From a checkpoint of a small transformer trained on Wikipedia: width 640, learned positions.
MLP neurons of a small language model. Each row is named by its layer, matrix (up: input weights) and neuron, and shows model dimensions 442-569. Each number is 128 + 32 x the weight over its row's rms, rounded and kept within 0 to 255. Numbers have three digits each.
A block is one neuron, or neurons of one layer that tend to fire together. After each block is what it responds to, as a language model described it from the Wikipedia text at the highest values.

L4.up293:157083160175152112203110147093144172124147181115083089147083157180138123153215124127097136161125098141159119106099136145146081177141125138116148128131162163169178100126106091141159167165084137141135107120125107156099098150103182155168173144078142126126147128116084151178138133134057114150131093141136076142141153090181145053159124080128099134175107148194098141095099087168127102132111
L4.up766:130079128137188139137126154093101128149189144124162135160098142120132131108164148100097153151105122111113151093076188169166079167139170116162205080054168174132145128126068101154079121131130138112128124119116095075184052086113136159150148153107086142127095068156145174129127103139166101150117129165168123141141146074163101156160180119153143095132134131169116106183142121115168170118095
L4.up1184:153155175177145130155097150082102111131178125113129141156175133128146110126081153090103110207111150066078122112165100120160136102131147117140125146159167139095129054142139104154072075138138125161161127140056132149189060155138141103143126120104189094198126084126054172095134108064116111119109100102076149160061131151141144102182080134140123075118067078198104085149162112149146149112197
L4.up1455:160106148150152103133081126085110130144190170126141069108125165060104122086145099131091168158133147089128179099129141123165090174125125137128174078053157140158148105095123135083071142084101124133132125111132127129181077142120169169113125126103135159082107091096116154150159102135153099141133139123121147138087207039131103185145159151190185075182103150138105120173144138114112160109041
L4.up2082:159027193163192125169192107049156082113142131164140120117100145088134092190141070081134100159115073073123109157125166111141142148140158113131135100107162121075150093112192100114075114147171136159146062106106216119110103123129175171056226114047167099128163110095173119127154073138164099143141109110159129105094133094042120149134104094122200089122111128153089092120177155131156128136120
L4.up2460:097065172111133133122157160089108122089191069079119075128110144118113074119162105134096127154072119146155143124134136091139139137145124133121161111100144165099117148148149107165095119127118121135110142126128123096165113144106161166097150124089088055087121064177134142114157123177181137170151135083148122162141163089163073191161105117122167089138069071126116122119161133106139128164104
L4.up2528:129075145095130135156087138121095127083099160137143121128144145177160123123135146130117109181091103146106123143149156179125123185154186088145164107129166200123120101148121065123089062166116094077100103172146104171145056191113198168133164096155120123130085102125145167118203095062183104147146134142118132149142131081145183099113121134130163112163092136215147098140182169124147191135122
L4.up2532:124092147206105204171128130080127231109125139123149161102134163150098143148123101134133094161144125152075173176127174121118164168099074145117164079140169111147093135137140164118136122109106126126157129161068125139187079158138206165131090146121138044112073135094100090157148096070139080164154108124142070131226133135111099118123140111110151096199161148194138092123175183082169117133154
Description: Main finite verbs. Finite main verbs right after their subject, often the ending piece of a split word, as in distorts, laments, dissolved, ends.

L21.up2355:156157097147230194119098152109143130112136144170144142092171177112149093144086124129107141099074082183110085135150092073118088107142146068081138138075121058138116184147194134091064155115118124144116210148105133137069190172114103130112132135120088126150158128193094117091200112140132115114129078139095122091122099111138139142100098168139074148168110113147182113172155111171153072168046
Description: Noun-phrase modifiers. Fires on possessives, adjectives and noun modifiers opening or inside an object noun phrase before its head noun, e.g. their line-up, scoring average, religious genres.

L4.up119:149162108109151079128069136140099069085067113133132033104141106138132123103120116145081168135153086175190139143167113179128049139134118151165100118105116121103093121094065119093119121129169100132104123171188120112100184117127146144103089061122120111171111100098111130128161165103141154101114104185124145129102103121112170109141083118099074117123162111157098104088165179181152143119135
L4.up886:136187170087108120141144086085128109148163135148153098138139101110137065100139125093104159096149113111106092134131097132137080150172104111118112144140224129149133111091177153112060117168130086129121093138171160131162093080140098139153129081122119091080101175088199143166164138103115137088208130139132143151111171184136111179117173075127131138131163201129147226137164146129087152114090
L4.up1389:064138095139074121169114111125070129178139124083163139151186199127103105123098084155150164158203100163181057150101117076162081192140138112120157106123167162154110146081150102113141092131184072149102128162129139127083168164177175114083182170163137118141111153148102115154128099095092102091177149092101136123103134192112148155101124172116080141139152100135126171185167162111166140110134
L4.up1629:120196142183171088106087143110118124133096121090205108151118116080116133085130116148144137138090086141179123077171108135136125120160117122163144161101106150105092157087080096109155074158124129126092133117144144105139159087123107128055152172179233107140159180172154085095186177138147164130109141087178146103098119083096143114119082211105120137179121166141127175186107172171141076121152
L4.up1744:117156163118141089126113097188075116093120115095180173115142106129122147150161057100139126134132059170175099071150116184184078147074159111149123106173103119161131114113095104132181135136103108201135133119097097050141146170093196138126152103144125169113095149130135130144220110207101145120147089196096148137091197150112127183151065116062107210133155081105121102143139132195080113167125
L4.up1812:121162106155140119121102096143144146098149142130110151106128094092153092097164105144143106126077156094101081140079129114120109118137184127096119072098134124126104111183089113120117106144172109165157060136185102084087133176150099117101099155140142156107075117159162079085111168124178152110170102094127122181146071096126135115172154130081100182122160120118089143123098108159125054126149
L4.up2389:169139159127171102135182097126167103165073126160128154118137130125153102166119127151126189151129156150133145125122108075115084105119163120115136077145158097107130119160090094056078156083129147165162169119131198103120162200152149178163167131084117131144121095180048145118099109082078145166150142172120115149140115147143119177068133138131100202114117151113111127114120132104081108139098
L4.up2462:104166144094132137120151097046092075144127119163171138154191108154084095130122156088175059149141159144160121098106145162165171125141189114151126135078118197137152078126126075102142095133130106065152138148135122117129146175133116160116153092141110115134072117140077127157115133150090113145182126139116108172142129061061069125157156133096177070159158145145123154146091125143115131090112
Description: Indefinite article "a". The indefinite article a/an/A, mostly right after an opening quote or parenthesis, "become", or "In", as in "a close listen", "(a type of)", "become a nun".

L4.up202:181129113142119146126138176127181155147108162168143100140170134164120112095148123112151152119118100137139085107133186128079163174124150128100165139088124151030135099079130190134132172127161144118162099092067140124092119146071145167109103154060130135096100123092127101102091117134133129095096126052111152123126112103099122145121095149152134135157174069119090105129084171102180177123074
L4.up382:179154109108112146165157135111100120128081129130124160127137128203147153109135117100139094126103091093126156131188139131140112112130154176132190170108136172174121112104149186136139132187139117122131137093135186111100166111207158112106116156149117154101095118097083156123111090096112087184065142164188064112124165128184137093134084112179094111145128120143109111113075114111159137133125
L4.up982:102161162136149130207209114190099167109146180081141135045125103105133109143108122088155143136132107175128112156127181147098156125144077150068196158125129085090134117141155165066130141132122170121126104124160102070118144083150147135134090139102116160069103175131115150086096111139149097183127095094119049069185150152156150101186122153122142188117123127155090071088079092133099099159111
L4.up1380:126145152154135152119172107125152078087159177124118132121133086146154086133131086155154110111123087109144120088158094173192126130141147129108096106116101164122114090115128150110082148109125129069136135248110127130100197126127092158129107125148134136152081114072131143137094107114151126122106076105206113152087058168162170126095100128120133146190153130130122091146098184160190134118118
L4.up1712:126151130111175155166114110116090080148106111166141126129121095155122129154136123082123116084109161092119095055111230157162118141148173136131185120096123131112110093092140064106169087154148183099162131154074100144090140081108145111142126124117114141129132151107065123124143165051102120137072159123143131206171114125092075203141164040161125070209172128077113197163153133181142166101174
L4.up1749:184165163105091082124151154155076128148107150119158118166145098180127167115158111127118121117076142110136146097119216125151162151099174096113171111102164174084110093109118108107125132120076145151122139193131116135065138165154086127120129056192106115101136120101127114134112147081124107096167122077093145161148105148160182154113155075169176095208156141143168082092123150135111178155072
L4.up2316:084122108111114126120088131084058091088137154153151090125120146098151139137151102099122093093081111117187098169148056152103178123155127166102147133088088087128093130134055140156100107111123116080156086175130144120115157121206169127167102199180143127175140122091096150122124105105182125146103148157115142149125174148184144121117146080138107132175073118109114114088083121160071135142120
L4.up2490:145183089128178174109090096173171148150133147116099112112130116154097087124132090143144143142105094126139146100199103120130139166154111107146108097117165082101164117112132164167083116042129155113134121162134155146098123145196178082102100173146143154127157091121106131105154119140141126165148151059145105125121119104166161073093112130146148129184104104135118102121128107070123136202130
Description: Phrase-ending comma. Commas and other clause-break punctuation (closing parentheses with comma, dashes, opening parentheses) that end a completed noun phrase mid-sentence, before and/which/including continuations, e.g. "couples living together,", "from 1876),", "Lafayette,".

L10.up171:128160136075147149107089110094086107067079106140127147135174133090130144138177109184132137098130116158157114113140099116158164164176194135103108082091181096162131125089144164084149170162124134167152127170120159165125132133175090092111133084136115109173151150168161124104152135085125170125198147146104145145108137139136162113092099084179130149140079090158108139108091162147116129128110
L10.up395:164147110100155141197106102106104097128111119151230123099172113150063123140110101112095100149134138106130145132162146111088115132171168111123098149113130104110118117132152099115098133136122088166093118145121102158102127089133113168138114123103126182157079168170145216143138160154133102171112127130136126113117110148109185123120103143091135104172128090117141140121071195068113133128115
L10.up1312:104076121123149157137112196175073120130163186118144136140116170106107164133099120092147139153109132092159109203169111165111181109062151067111145117167096070112154153127126142092182145132104151096128127209172093149133072129145100123075141146113098133099153158210158136141111086129169128115094175144136111149174156129116121151095139111076109107108117132155172171093152161113108115138168
L10.up1314:188125085122118102108113105169085154133081150136099167179131127163122153085131095119120117155141142113177205057134128086120150192123171094120143128143113087096096091095142204125152128115119125160083149178082111130135106178089111095095158160111107144128127130114093147080130168046076125124126139124109085170143148065177216148179125161082127114115158090101122148150063124128104201153173
L10.up1573:057156159134163101163115131144091155164100116079108112102099115147159105120115058164137074128169125084170160153094154129072063141153135160138128146153107143116122183110084126158124089156084165155122211121153156174176093148148138129201048125095095115106098134085110107116183146090127102129127128128138116122109122076141114156118155164144149152204144117113119105197106080100143139142105
L10.up1623:168111079128149130056152129131106162147154147113113129074150099124122168117163155105184156144058088125137126110149132077167165124102097142130105124195153111151154125137119147096163154140143154142103134123160117227174114102084110159153088150166101136130129086185092073103145155118135169119144116105067143154115134080066192118115104122132091153089149168124137170091103141134083111103073
L10.up1704:120125117083113116071124106126085147125133094124144151115112143151160097155138103148163115134133113121141148146122142065131146101186087176179125161153114120139159158118118152073149140159218168109137175121122116178103141117170163133102131115114080160133123157110127141107163094124112159132161159104161073156011143079172161121101150153133112131078122193148142120087066132082097143122052
L10.up2469:107122135105065147102178134179071115140131140083088109168085088093164117154198104087106130108079205070159082102108147183109096177116069129140111115152118133110142117148133163179103124148052129150137124110184137152101150131165091116110133107131132106089136075180105127154065149105116185093146179107111111115159069157118160095173127122091154162101117160148131118043121218172137157114134
Description: Award-title function words. Function words inside fixed award and office titles, mainly "the" in Player of the Year, also Commander of the, Chief of, goal of.

L10.up26:197167151174097146101094133139181139158065081099173043136109170079101097091135094168078140120191129148130164111071163057150173147144175095089100096136143124111085109146132069148114129134094108132131105133147082091139081122138130143144099127098073147146083134159189103111112184146121088162124164116107088126118157122093112193146096113175198110104136098141146121120134165092160123191170
L10.up91:094164161152100113158144186138100112115146119141118155087092171126097076100146148140129149119158168124139108108121166084126165090106137125091109091094147072135170132136226093109141119120176176062109207135177093158148128115126139052151091160110157158094096079111140169101162115133147116165095120073161124141127113165153111143163111135127132120080113078104147156111166115147153174145193
L10.up259:151098140156093112156090134152152077120162094173145095144124098106099101152083096086163143069120126086132093133106128096147121141096098099139044085108143117153096044098146098119082128124147156119112157139110105114148119049128143108113151163159106130136083108101138116144151197119160115120151204091132139150112077103157106153137091150205107087101068077155118109180110110099172132145205
L10.up424:107176121128127158109097181106119138115127137165075074112081116152152130133162078129136098111141105144161181158114097074136131120099138144170134101133091080132125151100150127094169133091149024140092091092115135119117094157073131131119101144100123155115134158079108105120138175099087107191059134127121142083090152114132121090135112116219089131094130070146123082079103188155168148145113
L10.up1415:119129176145091148120129138127134115111136070148147105185146112070110141094161136113141121097105173101130142102107182130109136104148080104148106146089185144107095130113166146057102160133174110161112126132125100118136132126117103093048141133104153145167108087173140206163184159139131150117203222082150140123140158137097119079177129081147169068108141123166170169108138095139123164118169
L10.up1521:133130089116090194115086128193108094164148185120082114071168133087119115099097106055190012099093135111084117119127137141192145142162106116145095140121132139145124151098135125138135116148104143146131088117150090142119140018139144115092128084167129139179166106151130140143130111152161147103171118091159129133125083105181093140124128127119134031182146122103108140124083060157083114125160
L10.up1706:095182107130104102116153157097099103177161132141120113101134115137131122070092094130173110115133141093133112107205121102150097126076135145059101147150111131132132034142134157117098132160107076105135135135090104091136135105123184125085158127137104193172070107112148158141129157074090122188049166138112132133105153137133102114103118137176109045141168167174145132123092135185164183084154
L10.up2163:188130158151100147120087144137163132135085078120129149093103117099113117157083112121138117120175137177112118137098198119110120115133114153096105108159113071150147104127115061128147133087145135072085056132114056075146102063144154078084133179101125128130116138165193160137133116122197147169140170115152164135151146168160095132126072149119104043117140120177088079117162126118131172137142
Description: Parallel list continuation. Tokens in the second or later item of a parallel list or contrast that repeat the earlier item's structure, e.g. pounds, one, two, teams, and list commas.

L10.up203:173127156127114118077146108133148093199122120157131130101116162129129133124157121203078090119114105176129133119088102084105174112200158111090160117159103119104072172139135083092140096133202126119141161106108165122130128043139156108143122143093136157133144092115102142156140093121163151036136131121105123150086142135118132136110168081117109084131090069107130139108180129085180088150203
L10.up814:091187137132154137107119123128126121158162041081089169162137105128137131101112131108110108191131117109135122106148174141164153135114104090148113108082110139107202187169102114121079103124096148114132153148126172136123144136048174183147162148079108158129108183157093112162115145093180167122110149143107137081116069177151083140133158137148137123127069171123119113112123094143082148167148
L10.up840:070159097183086209076106125139092123104107067152117152121178132146136103081149102144106178169124148189168099145126143059173130143167135135122118152095130144069124064170152107150163148167149166109116136125160132162118132112091157177106110091088112138125104169146095092099110125119112102111179133128061073133144111065152152097097148107162082110046121114111123117099123106125107212196107
L10.up1880:101128133101101115081179090167092156114150047156130134129076155139124113138139114150101130152124115105152182164124091117083105129175118091158155104061180170110159161092122171131129134154115119163126073121099109115123105099206110111081153113089063104100144135136089135147150090113127162108151130144089152105133128159161123079063160153165139087124094144118135127077142121143154076126179
L10.up2260:141104114129095128107142108066083096171116060215090101108157085120077169109099137148111098147147148149092182138171086119119187121138171155181142096137104104091123095100113084114144111140123154152114105109104173136083135114109152098094112116157132096034089180088151127180134097101113103109138083108125169090115086139087120131095125155132140093131206149149097094103120116112160092146046
L10.up2396:185137137125122124133117170149095085086168101119131108143194089127092123144104117142147176141129114176069093139145153134169141150092182139125117116115126131080080182124166101097075083074089137107127088146142088206175154119092095131107125147156113154161156121133093131139136091122156118124143151186112206127101145089163130121122113155193114088163142148146160081078121081190104068100135
L10.up2489:123131172148104146055124166074112183134194105141104119129127184112140137119131096181134080135079084148163067147098120102117134075141080118144144206090126166134078132168196097111100154087099102130148167078117144144107108119124153118132143127126122159150179135165096109197128148140068088146113139096105142115095118172161146132097140146104122082126113117087151102212127109181158153129151
L10.up2544:151133146102143123205080088144092173118091070103088132068145141133126136094130081155098180072129143144154093103101085143123128138149157041090114150121149141120134127106150122122116172180150137156113140030147126153076071146106109083049153132114202145148106099102126095116099108095144137075121119117108136142127102103124098087125202095194177074203129103122108212118170141168159141121136
Description: Predicate verb after subject. The first word of a sentence's predicate after a long subject, usually a main verb (earned, gave, strengthened, turned, debuted), sometimes to or and.

L21.up512:158130079159156172144160130183120150070173054192128172128136146102165151128135116159061116102184099117146168125101120151151145137144181188075060127189153112163128107101182119063169127120118155149137196138131119152112113167117147103128072189115104138105090166178159125074166100104100172114161102184142128110113060099180112099143094142120109133155095118090187122130126084147126112169106
Description: Sports and table fragments. Word pieces and table cells in sports award lists, rosters and results tables, such as All-MVFC, Outside Hitters and NBA on TNT, plus hyphenated compound pieces like north-south and In-Situ.

L4.up893:101117121145121144112144154093134134150109143098092128150161105186096097076116151151138135118113120134160085107097155126106135142085172141116144108103149122177092083099110163157129129128136155118108127149171114137164129138169150174158139120156112076105118142175186152101112092082112196140137123072156075125113112200088090146090100138130118070116166146153208128203156114130120092041141
L4.up1136:181115125171120132139179102117121132120094080167136145122126146192121137113152114184106167125129084167069132140126148146165080146119114102208157154133152119147109118108100162116066104155107161197123124162163089127102045088165138112095137125108188069119139160101157200121128121166121090179116095186119169100107126129075115174061200172125134121131083158135122157112118132090085142094152
L4.up1146:158105178036117141161127140088104133113089142129089109136113148102172142142131130074108161055170169131127108124122145109091123152099161094123102157154166051129116145179126094124147100117155149126084090169147139192181152035125191169147149176112103058104076148141176154145120127121117077122110154088180147195122129094116069128099141136057145109207180083083181124190126163141075151203130
L4.up1415:119177110114123092110089203150155191099112153091033139190152174149141115155138088081138117119089136158160148099125143130100144113113136194093114096181134100154148099131167126125082138169120131171193099146156086174102143111114104167124152112119161154144107072037054110118164085137166118146131105157142102153133153106145095107165119178127141125099127146150136120145107114136158198084108
L4.up1570:145144152099164141124127136110154148183115141126109069120182113159134070121189081155129141099131087118089111145224129104099161162153135160128107144134145134100111155127175113116131170138141131087132181161132135145181126093168101123143142181186138077050082101162075147145076059110110130170137139106121084138133133142127131144142139106190141095092101161149161183200166165134095149126109
L4.up1827:127134169079136147092182129107141149145155135104101115186141113134154117091169116116089121127101158128134091057157154087133117184086118126105212092161132130129112163167078131145114163198114131115097178105150123131161097129158143074152141148167055130073092137168143218140129041099159113190147160075114124132148168152109093111153107128077141139146111109081137143146089119150136148119028
L4.up1930:101147091115126112130156144148195152128096147179123091122188127165094156162184145095170146111051171105150130177128172159109203080112118151172136171172120159144077133175157105150197082138115116121137127135143134132128144139122125085139189142163136125168142160133142147112170089047161145099128155114129195081127124160138111054115110147165144173132093146116111131166166132149170120137149
L4.up2138:121134147105072114219185137087108114088129152087154089110107124140154149069156108119178134091112102139095068148114135060065197094104119161112099125126096090185099117108098122165118162112078114067145117133092141177184107143119093139128115117100083128152157130160125145128120101187126149162097170099148163121128150110091074086067129130142084122151087156196115132138143123131045141155138
Description: Final word of proper titles. Final word or piece of multiword proper titles and names, such as Player of the Year, Endowment for the Arts, Openweight.

L4.up31:107102116089116129165107166112096164110078157074074195092138106136132137136123098092130135127075170151171181143133203142223177150115131106146130155118142139053058155100105137140132113138112093083146067142111088114145070158084202119130117157106134160168121092123146088098144106145100154140155107134155094141064098134117063092148161133104160114182089095099132075193134151130139176121126
L4.up899:146188115113146111178101128103125103081124076099103150081140104159085110121131104156154147140125135126132090134146115099053119120131149128156127137124142128107111116107099150124096040068087099110156150159073187175102230141187120156163144121106211102138071153131050181124103100154063120128087139119134228146133124116106153041130114081139137082180121082123158154110125143129199172117094
L4.up1056:103122114171183172188093088108167130155140095146056135142150162187121145101096102067164123154151098117099117104097162104197118158062118110191150177052156136068178164088150138163111108187162108096114153098065108070144143128080097143078121103112128107177200121141119159111123131098106102156147073121153056136150142148054156150116107098132096153129143118089136185142145067188113169123149
L4.up1311:083155144118080214124140169092108083166128088137084140115113143146144084111141157134093140119160185088121099178115129072096090098150128152186133137141133151092056127098070153173127093139101117081125102176056120157150106105178154154177135134090144091159094082121060116129108115124032127134105113142184118096191122152119144103189103057144130133128075108166118181102132092109195155084171
L4.up1511:166196170115168119108085138135097127068125140130079141129159150111155146139111173160078091142092171088096126138151181092162162093109081143125158173154149133112086138142138110135158208125157134073187163112110116087171125147189061114121136097099142107145116159172099120124179142115100160193162092105181166118163168129119141140186100135121094106090134096136083108204138127160113113073186
L4.up2191:184150125112074168211136126099157114119145133099117096090103125142101113077147080107104127160162123137088103191112146084139136142072142147165160049163161121117088104132091107161151103104104117152175117156110094128148080107165166121152042128145141107127094120069124097117079085136177179162051133119141085166102149153136107137143101081144104129180091094075143136151132123152153103104146
L4.up2248:157191137145105107115074186152082150158132093085118138058152135054141113113115141182113167117120093109148101097112116119115107105120167185102135198133123218110104058109155137099131121169151111084131053097115114135123133145112173217161150148114084166147141172157125102124122109073146095140111146107128095122134139112128064072191146150113143131073105138146132127138106122134151162154226
L4.up2447:123132099086084173117082112180120135097140127100095186093174122187118121095168121185124049134138162091116106206125087137132156107172109119129084087136128076185128122149146106199123174118132191151189124147096091153116141119114162089174137150178186125080092113120122159112156108126143115129120123123150116092176138134133141140163069164098096166124151132114152163135059122103124117133129
Description: Activity and process nouns. Nouns and -ing forms naming an activity or process, often word-final pieces, such as research, sequencing, construction, treatment, modeling, plus a few prepositions like into, for.

L10.up202:106124150102105144133106143161111072106146153165086079135101139108123098129153167149149157102071174108150069180095129131146072163193100121113168143140127108148133157071129127081075147130121110126153072124106153125161091139127122109129126158151056153144150124144123108101124166126171115104135151116093124140135134095107120103143113019109093184155105179093138193152103094098146127117109
L10.up448:129125087098137079146131071177127141096099095147107143101207140219087119181136168128153133132116107133097097108101168138126128134154114085127160097074160097128140101135131144086096164140126157083155064159140145095103159167135096097148143155076108121091136203205154109139155089114133172111133108103199178118122140166138175104163111058127138153132106065091136113093147114129175133126105
L10.up758:161089146149157076177124084140090108150105168116111131127150144119109116141108126093086113166171157245132167086155148144150121114128136074167110093123095113104119135148125144119161135124172142124102178140101175159118080151163100124105144153109159139128142140118080108195148137117104111140113143113178125111132102172152086173159171105176110092136098100084103147127135117158103121081164
L10.up764:100122157101141194116124107118112123150128175148154148139138134147139134148149131178124172164138081149145128149155107104167149043090149127097122079098114098120131176116127141062097179142152088113136121148136130181133072136110118213105124078093151138131135123119082104118092118152174129085192124125187125090134034175131138143148131122108151073091128103115142144152082125097134152159082
L10.up807:153180115160143126127167138112138101146133166195087104150132130133140155103179155145145141157154152077098105198097130082147166114165120145182100113156099105140136084140102172087141101111165071157140126095113107158112115129100149174119082101058091142107143107113135166157116157171113136151141089106156114126121117215108183127184105084161142133141167184144082133078100136155118104147167
L10.up1100:090210170121108136115146093134099137139120160149076083114150119109088113107177186167014046105138140125145091131121102131085152120132076119116122090091156179164129177116126096099161111083165078146153123128118159153161180122139129174195130155119164140138158105100134101132134151085159082147145181106115132063083103134106126110141141159129128118120158129189127121064101160151137084076111
L10.up1250:161103088121127106159174145141136113101093126106159150139131128154122079095124111114145136127132108137134114152110131119151163102181102125123146182119093116116101108185063114099154116176123094089133087126139088170122097147147095179125089159075139151132081047079134078145177137135111138108160130129116106155128117139142109140197101121093109131093134153195160162095167080137181119152151
L10.up2551:100138134101135103074155084145107107122228184071083141099142144140186085111145165105077151087140123133091157159113133120132103125093102142115130103072076137112097100124101145112157095092121183157164127180101107056168119123100108130110153093118150137145142028103110129170116125151143158147098149158118140113134059107114131131143183161109089131130121112115080191133132147165093128138123
Description: Sources and documentation words. Words about where information or media is held or recorded, such as found in, sourced from, records, images, lists, survey, interview.

L21.up2309:074164144150106145115130153123080141130086130099148107172122101132116155154156083132128113134125088132174106069121157095166117151112147132093090089152175126136070110131079076045167128139168068087107132189165131132080085105164110145113142139069208163170141118113161218160127185062050139113146102109154075146213181148131054085163126077112143141198134151095106123113102114101164121180137
Description: Parenthetical/clause closers. Closing parentheses, commas and quotes that end a parenthetical or appositive inserted after a noun, e.g. "Poe (left)", "Pinkney (DR)", "Fault,".